config = dict(
    d_mlp=320,
    parallel_block=False,
    dataset='wikipedia_en',
)
MLP neurons of a small language model. Each row is named by its layer, matrix (down: output weights) and neuron, and shows model dimensions 0-127. Each number is 128 + 24 x the weight over its row's rms, rounded and kept within 0 to 255. Numbers have three digits each. A neuron's up and down rows have the sign that makes its largest values positive.
A block is one neuron, or neurons of one layer that tend to fire together. Before each block is what it responds to, as a language model described it from the Wikipedia text at the highest values.

Description: Word-internal "n"/"en" piece
L7.down93:150107099163142126120150159162125071097168179127143105139129118122084145138181140109100101162114125145141134145120169101128094138153110144143136103123112119152074096116146112123148130168124155104123086142124103139120112101119065129118093098146138130100126080148144078115151123105139120090125141152166098155129145150114138137149139129157117185102142115122133112121119161129065144169136

Description: Introductory-phrase comma
L5.down72:090138128105145154114180165125111108122106156157090121152093157067114092116172116087172112177126132153124111118073120124128125188120196126137106133132121116156165099155122129098137142187150154098146123147154143117111109135171091158142148142126109115105148126131136127119118114158140123135106145101122139142100128104117125115121125131135112134203122141095145124138131123118100134116081
L5.down99:153111126160169106172082115117149138128141130120155148112136154126122078149157156098130097117120109139128150122100107134121106137116120141148119141154161132122117099137119155093109148104101116112166166075141184131152078120123100139172165129128103106119080144177127086121168124155146127131128120131152125154104145156095118110140125142094117171098080121160123105132158124140119113124098
L5.down103:147100115128157107123196109144137102128132147109101096135155127073123147139157122145149117168125134076108104100100102101097085104157151144127143114131157146128088090150135141164112113139136126117150125069124133120110119147108115134075133123119165120102127128118126139078149150121116152106141089144105126092128109108161163132141148108146125112144110162114116103166129111110137115171118
L5.down133:146117158161091144148117149103118147120117129122143104129129147097147120104137122148120137142181147140139097159103100111117111140123132137118102110068114119153127143113107156132120092091108117121148120123170132101125140083137099159125129156114053123124130131126120100155138089105170131112126128133142104105131116138070102099126121154130163114147172136119112163145120108135131121139135
L5.down170:137121108125105115149104159113153105151111140145111112150107129118101121156131106151130110146115130137127157124119138096121143127123123125117151108145094114147159132114118142143106115078166143089119088146127148139117120161117107140129156153105172169111130100145147091097118092163134121134181165195121131142128112140137134161121104142138155124137130117145147133113156147158125155120202
L5.down182:097080084149151106115128083125127116159133146139135151159119116144145137093157133145165170154121100121159131124143125106143127114070135122127137102156127159127139146163103136126124149143151122131135119138157122142171155100159134118161100120082138109142109116123149123109102166072136173149143073177116108115116115134100105145106166126144138169115144078139175130107116148121095129161124
L5.down227:149082097102144134142115118145126100158070139138089078146150146126144093146117104105087116133158157149083143102148117140133129145118107069131111115104143111121133165122115176208128150119106090123122158118082131116074108119126113170105091124096161115114096078157104117151088116146126116149167136137111127162175140118101158157119097104157126101087128111134122129103147107101159145123140
L5.down298:149130108135131128111106132115136152135143127142180162133136121094086073132143080110115129148142102081128183131120133200148113102134171140121126080139099121165117135124146122145104118127114107152108141136104134135113154184101100125156104102107085126123163105104120125134164097088110101127162143116160134144145141119137123173121122125136099142106140138097149138116120158089113144108148

Description: Comma after noun phrase
L7.down204:132101127133138164117130100149114109098134084158162123118104105142110133122098125095096141136094154123154174159133111121132173123120084101096080098137116118155134147088127115137119192159132122122126113103138159123147127143122111109127126138131097143143097108159131150097095142153138125154172120157154129130127061162138167153156148105142114137136165121131141143112143114112114173107123

Description: Word-initial subword fragments
L8.down4:124134119102097127137148107146135152170076161105086147156125170169130115105129115151112143102087098099121152107118104160143129098124097093108065121129097183154128127137124137110119137143135144101165082131087133116112168104154167120113133144127144098156121139120101097132141111153127116147160099091106077153120137132097087091127127110131084143116121116106141122126156139144142116107123
L8.down5:127132076118091137140170134145133115132132167115117110127105142074160102091136144138115110119115109134118126073117137082149142121134145090141171109153106146113113150166173105136129135141085103126141132112132154106074124137145127132160121135140119162140094140113124129124132104117086144165110134127141102143126101130064122136121169132104159098171123123107184155094118118124173125133147
L8.down8:127163141130181125099143137116127156161128108118128126096151099164102136134127089126097123116129135111093176138100136127104128108160131130096128135132162107139152101162137167111120169161092150173114105086168132128098152125106112131160142112146132132093128098102067123109150111082123149106153126124094125136126139116142155110143134156114101098170145104125142159095143164175110100160099
L8.down48:105158139078134148117106114155115111116139082120101139131117125147116175146122157124125160111159114098107125118141120148093151135095123109120127080160122143178143121116114142158126149130105148155156110125123173122119129126117128136123143102104173150173049136124099171117165133149171150120114174139102142140085096124140123121133126103096145151118127185151104139121168126107158140084131
L8.down62:114134097128120150186122142164133164150178116135115115147135189165127109102128137153164079142098147138124082156157179138160117137131134117139129126108158130183132096106108144125125146127129157131115115155157143127107102118146119115157153153132130144116079109113127132120153057081111154120123127128127156128085120140129125116117124087125119125135162138083192128146149128120152099092143
L8.down65:107134125151128164123111160148130119161164133151130118109118117186148100156142159136153141115080121124130104141121110142147091116151128151175123097102166156117139107120161124079098139138141095170168152114144091181158157114122119110142117122124086128122140158151112158126125118141148131086148127136174144118181171171155103139118134135079156133130150111146165118122141122123150141141176
L8.down166:112112115120167106145120144129152090088145147119120139150126120129146124088151169099122112143127124106118120177110104189158092151117085118132142112092124124147116156100155109131118087109171142136098077132108127107105146148126080101112115125147143117098150097159137103159132174163148143099149101154118133093134129111096163121119131131153110084143163115115137085130158147159127165179122
L8.down200:187113144147131110106120141136155133084134128144131092128052167116107092134107120100107142096150114096138136098102144109108127169131139079136124126131159122098138122129153141094131112131119111099167121131154117161150107109138100083105120116130109126159090114144155104115104160089093151139145108153165150143105144106114126098128132174149111118162111147137123104090105106107110139164125

Description: Bare space before next word
L8.down28:170134126109119152097175125114161124138185108130145148115142046149136143108077135107138129159122120155148145204100071111131094128119126135119102119131111122132111109166159136134123087085125124146113074085099162104154161166088133135110133121166131156143119106139130111098078152108168180149136096110140146104120143098145162125153105144113122089103106129090152148129138154142156104118133
L8.down93:124105092135139118133165109128138118154120123139120131137148107133164125147203099127145110139111141157135119130115148160131163064143144104152093156138121129124165088167101185135125132159145128145147142101088161177125110085098102122107137077107148112121107129137094164142162137123120149187145126082145085152098154152086106143101122126151144105128102110119095131105101103163144126131125
L8.down99:111112087147143081146145088163101132125127122116178142124132075132123139146116115127115132070165154110121160081105116132144117133155140094108118132143099118145133136131073163101138135103095161173140150129113155085199158103125149159131129133046105132143127120155129098094135154097118121114128069090137151143159122113102144130131133123186125122129133135127147180105134108176123135115110
L8.down178:125128133174106125168137119134131150138117167105132145163138140100155216155112137114138152176111145099156156165123112169103104127114124114172112076125119104152115120128119117129128131091086102138127138153164150118132127182124137131136128104172130152148080097126165134164138092158134124105138145144127107109125170117142142110094129141090117156120122154153109155124122155106140137140152
L8.down211:127125129109103150136095095127113139116132126154115138130135129139144104132145151126126148140138149130137134120101150105135141131114149174132109116135155112113145112131161127149121153155154081118147091143098114116112143137125153130128144141093142106113120130139103143107140137148098150130120136122135143126106117144122107136114115131119130107112138111122122114130113120103138123136140
L8.down214:134149113114137127171104125164100106181153136131146130095100120109169180138157096116123118148117147093088140123150147125145141130174121102150082139114162173108132125096148166147111153135142140149131091115079111121120104149146109139096094133129146149146145186107138140112115136165191159168120100132142135134105138102157140081114140116127151069097142173136070103142098129098130121114078
L8.down248:099098138110127154117181103104145103138112117117117141124153117128093132113140129115164131164110146113175129120117099147142139137118072113111093153127146129132118127155093131139109141081135124043134150136126124117102120157113172115143126138130147079134128150095111151126170137183133149100075149106109163137111118149082145097163130147157133147102139118098121106101155096141108177127157
L8.down316:138168118116135146081092135148129127154113130096152146154084150103112149145159148146114098109101136171111168121114089099093128082126135110122111155120159158143137168139101125151144175090124120101090121086104109114156129119183161168105133146132141115146130100118100126136129123135127159110127129139145145123105150138080179123123147152091147144127117126132133140175063120169118166119168

Description: Section and sentence boundaries
L7.down62:078135135114115136108156133090183127089120133112133138165110115120135136165118115151112141083120164122129110140155071136174113075132130138155085183129130091114164134092130120136125127128139135149141128140120142141138155133119151148133067117185165130087152109129171139138134098147095121109152158108133146128123144129073134139057125157139123131115149075172148136143092135145105121116145

Description: Sentence and quote boundaries
L8.down86:070161145137149094090177199161112167098120124147111164094133154130133103162127124139110110093143105136144150124109122158147144126137089117112109150130183148142085134126110121115178116174160119131106123171131129116121121125127133113144159142148137140177114080150152127152099125106108115136103093096165165139112156121136140154134109104112111128087111163159154116093113159129139133155132
L8.down96:109134137124146150117107148098145099120154163147119119131130151166086164127130123100105192080109146149096119127124116114187145126145113190140101123148073110108156104106147119096146149147092170110149139112128121122121110146138169108107109140160134131056170158166166127159149087160140092102134133081126128158108129146129107102147113106109130102148150161104152140104150111142126101107152
L8.down111:112142092126093157112145157120152144111145071153166151121152134128119104121142092144101152125129146156130121116116125112151150108155125142139122155101160175130123089128107126100148113107125161134109117084150117154124133121172116113110197141109141136116166162102141097145119156182130116150162113122184167145130157164131135098103132131106108177151141135102163147144114118096138133115120
L8.down117:155128104140110080099130116180125145167120100122135104101076124144111109121107143098107131119162140099163156100162128132126105117123105134085119165123151117133141107160157127097121137114082166162170082107135155092128172175086170085134177119106172118113114121104099104118128153108099151142132148141149120175120120158124186133116141130128141127111119119097122128113098119150121104112137
L8.down121:093147127119141143120132102094112100139138098154122114147142154150109121123160118148122151097132161138123138148108139093164107125113099076154052150076124091184109107144131096120111124152102144151120115148122149105113196074152112133130126161105177116120147091076157129132092119098111125111146108158085108140138137129121113130118130112142100123151174086138129152141115104101147149135158
L8.down228:146081121124106142090105133135141127118121124160124089133068142115095131153094107118077136100145191144088159169171113122130137129104159161152103115121074121146103125143121159114109099129085161146112108106121138113136132129103126145149166137123130131149144153123116121151139117181126066143101132124136119127185175112116136099138120096176160134114157115102100119151148172123136111131174
L8.down232:189124155141128083098093137104150156120119140144121146199125139135165101113118101094111135112157117188113134135130119155109137147131131143130084085130111101113093140149109143139095102146110146126104112159161101125137137080136131134114131126140082088122088117094107136132142131132138145126152118095126126206121083096120142167104154129137106121148120147136116089166146110129137156115150
L8.down312:138080132121120084088110152126101109104095147143162116148150158111113143071134123103119130140111118123133118137130137134131115102140116111153076147141131178096079131127123107116120133117106129108106155154166173147107131161131127122138141174123088123112139112132105075104137106127144103169179157170125116131109139114075136147144096120170131147097139068131132127102149114173113118125188

Description: Split-word and spacing fragments
L7.down118:110150146097096086108112152111084120088111072119135138145124177121163147109088152125099103083137115118163144147103119089105158121122168121188145118122101122147116127120152165139130143144100114157104120140109131154132111137091128126085187116111160131179124129114112123149121106115119140157105127159149140116113166125107172149123128142127124111106144112124116117133115149131127138139154

Description: Units after numbers
L8.down29:146106120103125159105170122123137098127127143144121129116119095123097136129143161121167127149114095114107131149107117134168135081140090110124121130100136122126134099131148167160156113149145116147115115147147171141163168149176127121111119111145118129178161120190161159129119120140130123142108122131157118158105133078085114136088094090165176115135101132123133200126102131097132139094087
L8.down37:130129113119068159144168163100152145099136077169125080101159123129135158095119128131167102129123170122082146108179183106154133097133066132119116106084141145124115147111098155164117178120136153116131122106135166124116121146142146141172181125154136138104111177144168120096145145071112128135140149124132101130096133139131103145141135089131125110153113121125094126146157118143164125141065
L8.down71:174128119172123153127146123129146094106157117121155139151149105115143154148113124155113111158119106119139146092108136124103150102103149103120103106110124106103140100152115096154136132137140123172133118125146096102113150148120141134123128115143165133170161137117113109150138083099079162144143131139160130140129107094098147150090158077171116064117127155149106111141078130123150112134107
L8.down193:122148134144128105124095107114114142157168091104133130145121142093119144113122094121117110155100142157136147109160111144117116133157098108124129114134134075140117082140139119114137182124136151145084133150147117143143124120155186118091112104122152134173117144135133115129090100113113139124165159159170183120104120166149110081099128160119123125151108120110166092141129121116110119098097
L8.down233:116110126125133096116152137090144166153153157128135111145155137095122089088145159121092117127152169135092132117107114132102139143099151138131118144091168176090115174121140078149142075094127125106114100127137137154126154140134150102128136137139176141126113106108108128109180114108127161122147126115123135127182138099141113084137116172145171166124148157148179122099108092141134141111117
L8.down274:133196113162129118114104115153134112121161130160109140150124084121126113138104127086120164134118146134149082160138154097131126120130119111159119138134142195141114156147128176109105139126135100156190096129136145082151142107138123106184164131119089151086156121125123138122141124094098123123124127158180127103103136116102116142111106102150154109115128174117134118129101126140135113096104
L8.down280:104073137105115173103126151143151120111125134097160136140137174108127118127131177116134141171129169158105111152124113128143135139143116156117105145111152150118116115103129137154107149113122153159126145113152122169141162133050131120144095124128125140146108134138114114116084094110157135116137087114111194148125141115171142163128165090134143139099142163168135126158136109092114126145155
L8.down307:122147135126131102153116135148140088135125113134116162112149146147111119135113131138143118101148123128157080108125179131156174149107135116120124089153091103172158099094118127165133128159126086111083156155161142094114123145141097146131092111127146119112153168165105122111135132118121136128065110194109086137150088134141128133153125096175133141106137152142098093182076118122176112115155

Description: Comma after noun phrases
L8.down23:121151135121095116134106116116146139123153099121121133096099100118088135139093108127120151094152160155090132130129178143141161153121156102111115120127134143131163108117135126144130122144155140138164155104147111131152119150151085127127128101104108134102135120089150154139121150150171164200152140063129106144122113117154116116110164134120115127118106102195110152179141104126131124115082
L8.down31:123122121141142156105124119164172083095150078133133137102118143125096093141123165116110108145167073138093123128103125119136118124114138137135122139119097101155121117133155144181120156138119139125137161134103122125123123125147125157123137150167134116141146142135164157096160167167125122160161145099177129094106082105102135166084113139124106140107099104108154179121122142131135132166085
L8.down89:140112080134160152101129111143102128152146098147115157101140112093134077140139108141152120088101126107153132175111099129155135168135143144151141120150143126148094141133133123152113097110105130149118141137102097092142102098095102179149132120129071104116135131112144153135144128164121124126142134125148138140109088147164139139137103112055122142114078156143086100106092096157167114135104
L8.down124:136117147127096128128144091106113101112116156131152107136113124110120138172128139068113126135155104122105106101140098156132142096145138117149145120136124108151161167101137122141132123081131104116109137095109161110144142120163124150120080116093164139114104157081163131171132137169140149151134112155100158108143136107170128129111115167119103158136108132117100125123167166146131119131150
L8.down152:115137071128155156168141170091167118110151119141133121159113106106108154131136103150156154111075100133111141143123114087140105102134142118121138100126097147168118093086124118143127192107157081109138149109108151134117145132128125131133107140157091123121102138114169127127114157088136152155134102134172133155144128135068141148109133120113104104087136138121147138103169143131103152082103
L8.down262:111084167098148102141139121154151137159132136115099092140146142115160073122129157155147092107137119128180176126111072163093078097120160129155160162117131130180174104128153157146106145116161150124119124107104111125117106168111136090123122112098119126115129133103177108099149081155104095105124115080114112120149127122128125181134105160131096152144134117113182096136119125125142137108125
L8.down287:188136109121155084114108119160114130137145093150124086134144090107131138126138091094104128136084107127123105061096082130122131084154140111156142107094161142133163144129124087154089135135159115153149103177136110148113119137142117113155098129111096094143124115121139136124144163173125115110136143116100082158131132083127133131133126141177138128140126148144137124098129151125093118119095
L8.down293:090126132098133094144133161122113121155074100129122128150158104128141088087119111085131103118124141144118162160126107141157116165151153122147104159114162145101137133102153146153088104129125193163123158127111137107180134126125127088113117117118113132104099122142090139112139155063108137110085142142098143107101138117128152162138098122111135131151114111100132102070166129110152152116098

Description: Measurement unit abbreviations
L7.down271:154154149156124140148142171132113143115130108132098113105132105151141123130108128122150117140120116164116134093084154142140163138141116090091102166127150117114134099171121147109151157126161177146140120124138126115135127153168133156160131099124114146158089162130146060097118137120114099128113134146159107138128165106132149168140099111108175069126128164152137157119125099107124114126107